MLP neurons of a small language model. Each row is named by its layer, matrix (gate and up: input weights; down: output weights) and neuron, and shows model dimensions 48-143. Each number is 50 + 10 x the weight over its row's rms, rounded and kept within 0 to 99. A neuron's up and down rows have the sign that makes its largest values positive.
Before each neuron's rows, "fires before" lists the tokens most often just after its 100 highest values on Wikipedia text that the model never trained on; "fires in" lists the words (lower case) most often at its 100 highest values on Wikipedia text that the model never trained on. A number after a token or word is its count.

fires before: " a" 22, "-" 15, " the" 11, " an" 5, "op" 4, " also" 4
fires in: "is" 58, "co" 15, "being" 4
L2.gate398:44 55 48 65 48 39 29 44 40 60 53 38 53 36 70 44 54 50 48 38 27 45 55 39 44 67 28 52 51 25 57 39 38 44 37 49 41 64 52 50 46 68 53 57 53 51 46 49 37 60 55 41 46 54 61 32 51 61 52 51 54 39 52 48 59 45 53 47 29 58 66 52 48 57 51 67 52 63 47 47 60 60 46 47 63 39 52 55 36 65 38 52 40 43 53 52
L2.up398:35 36 36 49 47 40 55 34 44 55 53 58 48 49 49 73 60 55 65 58 68 52 49 47 53 55 67 39 52 55 54 39 43 53 49 53 33 58 64 37 63 57 40 47 41 58 33 50 47 59 58 50 46 40 39 55 38 51 79 57 49 42 55 52 50 44 49 65 48 39 40 61 41 49 61 50 66 55 57 35 51 54 60 45 40 50 36 62 39 53 67 30 37 25 48 68
L2.down398:48 37 48 42 43 29 38 49 47 34 46 37 37 31 53 37 33 40 29 42 32 64 52 47 66 35 52 47 65 50 58 34 38 59 53 49 52 44 31 58 34 56 42 45 68 51 58 55 44 41 62 49 60 50 51 53 65 48 49 36 56 42 42 66 52 47 50 55 43 40 44 26 51 58 60 55 38 82 47 53 77 51 21 45 48 46 44 51 34 60 31 59 52 24 44 48

fires before: "0" 63, ";" 17, "6" 4
fires in: "000" 47, "0" 20, "00" 10, "200" 5
L2.gate82:78 65 55 35 48 48 45 45 59 62 44 55 55 61 45 61 40 55 36 70 50 62 53 48 48 42 56 62 60 57 59 47 48 45 47 53 48 51 36 46 39 39 58 42 54 61 71 45 53 60 28 21 46 59 48 40 58 43 49 61 34 53 70 43 49 52 41 55 51 51 62 30 41 56 30 39 52 50 66 56 50 58 48 41 39 44 53 70 56 57 59 53 44 36 35 54
L2.up82:54 50 25 50 49 72 52 70 50 35 58 47 49 62 41 53 52 60 39 65 53 52 48 48 57 46 61 37 50 42 73 49 61 76 40 55 55 55 52 36 53 43 46 43 58 45 56 30 61 54 58 46 38 44 38 65 44 39 61 60 40 32 34 57 67 42 39 38 46 45 39 49 55 62 56 39 64 50 50 34 44 53 50 59 40 40 54 29 57 51 59 60 60 55 35 45
L2.down82:60 45 51 47 48 43 52 45 67 48 48 39 55 49 65 50 52 50 48 56 50 48 46 64 40 52 51 42 50 49 55 55 59 40 67 48 38 59 56 56 64 51 61 50 55 56 53 48 44 51 60 61 61 98 53 35 57 47 48 62 57 58 47 45 40 59 54 50 33 58 32 59 60 59 50 59 40 54 68 47 42 42 60 67 51 37 56 52 66 46 27 48 46 36 51 46

fires before: "0" 19, "–" 14, ";" 13, " |" 8, "3" 7, "5" 6
fires in: "2" 46, "24" 5, "25" 5, "23" 4, "20" 4
L2.gate817:75 46 67 41 53 56 56 54 57 55 57 53 53 63 50 74 52 66 49 66 29 48 65 38 47 54 45 51 56 62 64 40 53 48 50 49 50 49 42 46 57 25 38 37 59 49 55 42 49 63 55 55 62 50 39 56 43 46 61 45 43 49 70 39 52 43 45 51 60 44 47 39 52 56 51 38 50 54 47 33 55 57 38 49 40 52 55 64 45 64 53 55 67 58 43 52
L2.up817:64 59 51 43 45 63 55 40 44 77 58 45 51 55 44 60 38 58 36 43 45 42 59 45 55 57 50 57 62 46 64 57 62 39 50 52 39 47 48 41 57 58 26 58 60 59 56 49 60 56 57 65 45 55 51 45 47 56 54 28 54 59 59 58 59 30 42 50 64 44 61 63 58 46 57 44 46 60 54 36 42 44 47 46 44 53 55 47 46 59 58 66 32 45 49 41
L2.down817:56 41 57 59 41 63 41 60 58 24 57 50 44 47 48 50 54 47 53 42 77 65 49 49 30 54 61 48 42 53 51 50 53 43 41 50 64 46 57 44 53 55 62 53 54 49 33 41 45 52 42 41 63 43 44 54 57 59 52 66 60 34 45 55 47 58 62 52 53 68 59 54 51 35 56 68 55 35 52 58 54 53 69 49 55 39 39 48 59 55 49 37 38 46 77 52

fires before: " a" 27, " the" 14, " well" 10, " part" 7, " an" 4
fires in: "as" 85, "becoming" 7
L2.gate815:39 51 54 49 31 37 46 42 71 45 36 56 33 38 51 37 60 66 55 40 43 49 35 60 37 45 58 60 54 40 46 57 33 53 57 52 58 44 54 46 50 62 54 63 55 53 56 44 66 44 43 39 49 40 58 55 53 40 43 51 42 52 58 48 62 65 62 72 38 41 63 53 54 46 33 41 54 56 59 62 25 35 40 39 69 68 45 56 52 51 32 37 49 56 56 51
L2.up815:48 70 49 52 46 43 60 56 55 43 46 55 52 51 54 57 44 53 48 45 48 35 49 55 49 46 50 71 53 56 55 75 36 57 47 38 23 50 48 42 56 33 77 63 53 54 50 64 40 55 44 56 48 45 57 49 50 59 44 50 45 59 39 60 68 56 56 62 61 42 44 34 40 42 62 58 65 42 58 43 62 69 68 50 59 32 65 51 53 49 63 56 44 43 52 67
L2.down815:58 68 62 36 51 66 43 37 46 49 42 30 55 56 57 50 60 53 59 57 58 69 38 63 61 63 46 47 58 35 36 49 44 50 45 34 69 32 58 58 38 43 43 53 44 48 59 56 60 52 66 43 60 60 40 55 39 64 54 51 53 47 54 48 46 44 42 41 55 37 48 44 59 52 53 51 50 64 50 57 44 41 30 46 70 64 43 55 43 56 21 75 40 48 50 50

fires before: "1" 17, "4" 16, "0" 16, "3" 14, "5" 13, "2" 13
fires in: "2024" 15, "2021" 14, "2020" 14, "2023" 12, "2022" 11, "2025" 9
L2.gate593:47 39 27 70 61 45 32 53 52 62 50 58 81 52 35 60 59 52 47 39 63 52 55 49 44 50 39 51 39 52 45 46 48 50 47 50 47 45 55 49 34 53 44 48 53 63 45 41 71 52 56 50 44 53 46 46 56 62 46 54 73 41 33 43 38 46 60 24 50 64 60 45 52 48 49 52 62 72 45 51 42 48 61 54 43 41 40 48 50 45 33 48 57 59 69 53
L2.up593:55 59 61 54 50 59 59 44 49 63 50 31 40 41 50 45 38 43 42 35 51 45 37 25 46 49 61 45 51 34 42 57 47 50 59 53 41 32 42 36 68 53 55 72 72 46 69 40 56 67 56 57 55 65 49 37 69 64 50 52 64 61 41 58 41 69 56 50 53 49 53 57 59 43 40 51 49 51 54 48 23 62 56 31 54 54 46 59 58 46 54 54 44 63 51 40
L2.down593:49 42 43 57 59 59 43 64 55 59 48 49 52 49 52 42 58 56 62 38 46 54 46 36 28 42 56 35 46 57 57 51 53 45 37 44 47 46 53 61 34 63 56 19 47 66 50 30 62 46 47 52 58 58 40 39 37 37 49 58 46 60 52 41 58 30 56 32 57 43 44 53 53 58 63 41 47 58 62 55 54 52 58 38 54 28 30 57 48 50 50 47 58 43 64 58

fires before: " in" 20, " on" 10, " by" 9, " a" 8, " to" 6, " as" 6
fires in: "held" 24, "released" 16, "elected" 11, "created" 6, "established" 5
L2.gate802:38 42 51 53 44 59 63 64 57 52 50 48 50 34 45 49 47 54 48 49 47 52 59 27 54 65 61 35 50 51 42 33 37 40 43 65 47 75 43 63 43 46 58 43 37 32 53 53 54 51 51 61 53 51 49 49 42 42 58 32 35 50 67 43 57 54 47 41 41 64 65 39 50 33 55 46 42 53 64 50 44 61 55 57 31 42 59 46 49 56 47 54 60 54 35 50
L2.up802:47 50 48 57 51 58 59 51 51 54 36 42 34 33 49 46 61 49 56 31 53 56 43 40 51 62 58 39 54 43 54 56 57 62 45 44 50 66 63 52 56 34 52 28 55 35 43 39 48 54 58 67 26 53 48 33 39 38 70 64 39 45 55 42 65 58 60 56 36 52 54 48 49 33 50 59 42 51 56 64 49 52 25 63 47 56 40 50 51 76 47 42 53 37 45 56
L2.down802:40 33 63 42 54 42 47 63 46 58 69 58 52 45 46 59 49 44 53 68 42 59 47 63 50 27 60 24 49 55 56 55 50 50 45 53 31 46 62 67 38 45 57 45 65 54 43 53 46 36 51 57 45 29 52 46 74 55 52 49 60 57 49 60 50 62 54 53 65 48 50 47 52 62 40 35 54 37 33 56 63 38 60 36 50 40 75 45 56 53 60 46 56 41 47 61

fires before: " a" 41, " the" 10, " an" 6, " well" 4
fires in: "as" 86
L2.gate283:64 38 50 46 60 48 45 38 66 35 67 64 54 60 48 50 71 52 38 43 62 62 41 50 45 56 36 61 48 46 28 41 48 48 51 49 47 53 51 59 49 63 54 66 50 42 52 56 44 44 34 52 44 55 56 60 72 51 45 49 47 51 44 57 41 58 62 50 51 50 70 34 53 57 32 63 61 47 52 66 46 38 47 52 50 66 34 60 38 64 72 44 45 60 52 60
L2.up283:64 48 60 44 55 44 49 30 63 35 65 53 49 55 51 59 66 61 36 41 41 45 40 47 42 57 58 62 44 44 35 43 38 49 59 58 44 46 58 63 54 60 74 49 42 50 59 54 45 44 30 59 32 60 48 51 63 47 46 44 53 42 53 53 46 57 55 55 53 38 62 28 40 49 32 63 65 53 45 42 49 33 65 50 70 57 48 69 57 61 58 42 45 68 44 71
L2.down283:28 44 49 48 47 45 33 42 47 60 46 54 32 38 71 43 42 55 52 49 43 50 27 54 54 58 50 44 69 38 44 48 48 57 47 28 40 45 35 44 39 54 45 37 56 57 53 62 56 69 68 58 83 39 44 59 54 51 61 63 49 64 66 44 51 49 49 38 45 53 38 59 58 52 59 40 40 54 49 52 48 35 47 42 61 42 63 37 46 51 32 58 54 58 52 58

fires before: "0" 79, "6" 5, ";" 4
fires in: "000" 70, "00" 9, "0" 8
L2.gate774:61 59 30 47 41 61 60 76 41 51 56 55 37 48 38 57 25 52 61 65 52 39 41 47 57 59 56 43 50 59 64 59 68 43 50 52 70 58 53 56 55 52 36 41 55 47 60 44 63 41 40 37 39 53 45 46 35 70 42 53 42 48 48 59 55 30 48 55 42 43 36 49 54 60 56 42 63 60 62 50 71 78 47 43 42 64 42 53 51 59 52 40 28 50 45 53
L2.up774:44 65 46 50 38 66 45 53 58 46 54 47 49 39 55 52 45 44 54 59 59 42 54 55 40 41 74 41 42 41 65 60 78 46 52 58 63 59 55 38 28 44 55 57 49 35 52 56 55 77 61 26 39 50 31 59 51 48 63 56 45 39 35 60 55 55 48 50 54 47 49 34 51 52 63 54 62 54 61 39 55 52 41 48 47 41 64 58 65 56 44 67 50 43 47 45
L2.down774:59 56 47 58 48 41 55 54 54 61 59 56 44 65 64 61 48 64 49 59 47 47 57 49 49 62 38 37 46 37 54 61 62 59 50 22 43 59 42 52 77 29 43 51 46 50 47 59 30 50 37 56 53 68 60 39 46 49 52 64 46 67 46 36 40 47 34 45 41 59 38 49 35 69 60 66 34 52 57 38 48 41 56 73 42 46 53 45 37 42 27 50 50 35 48 42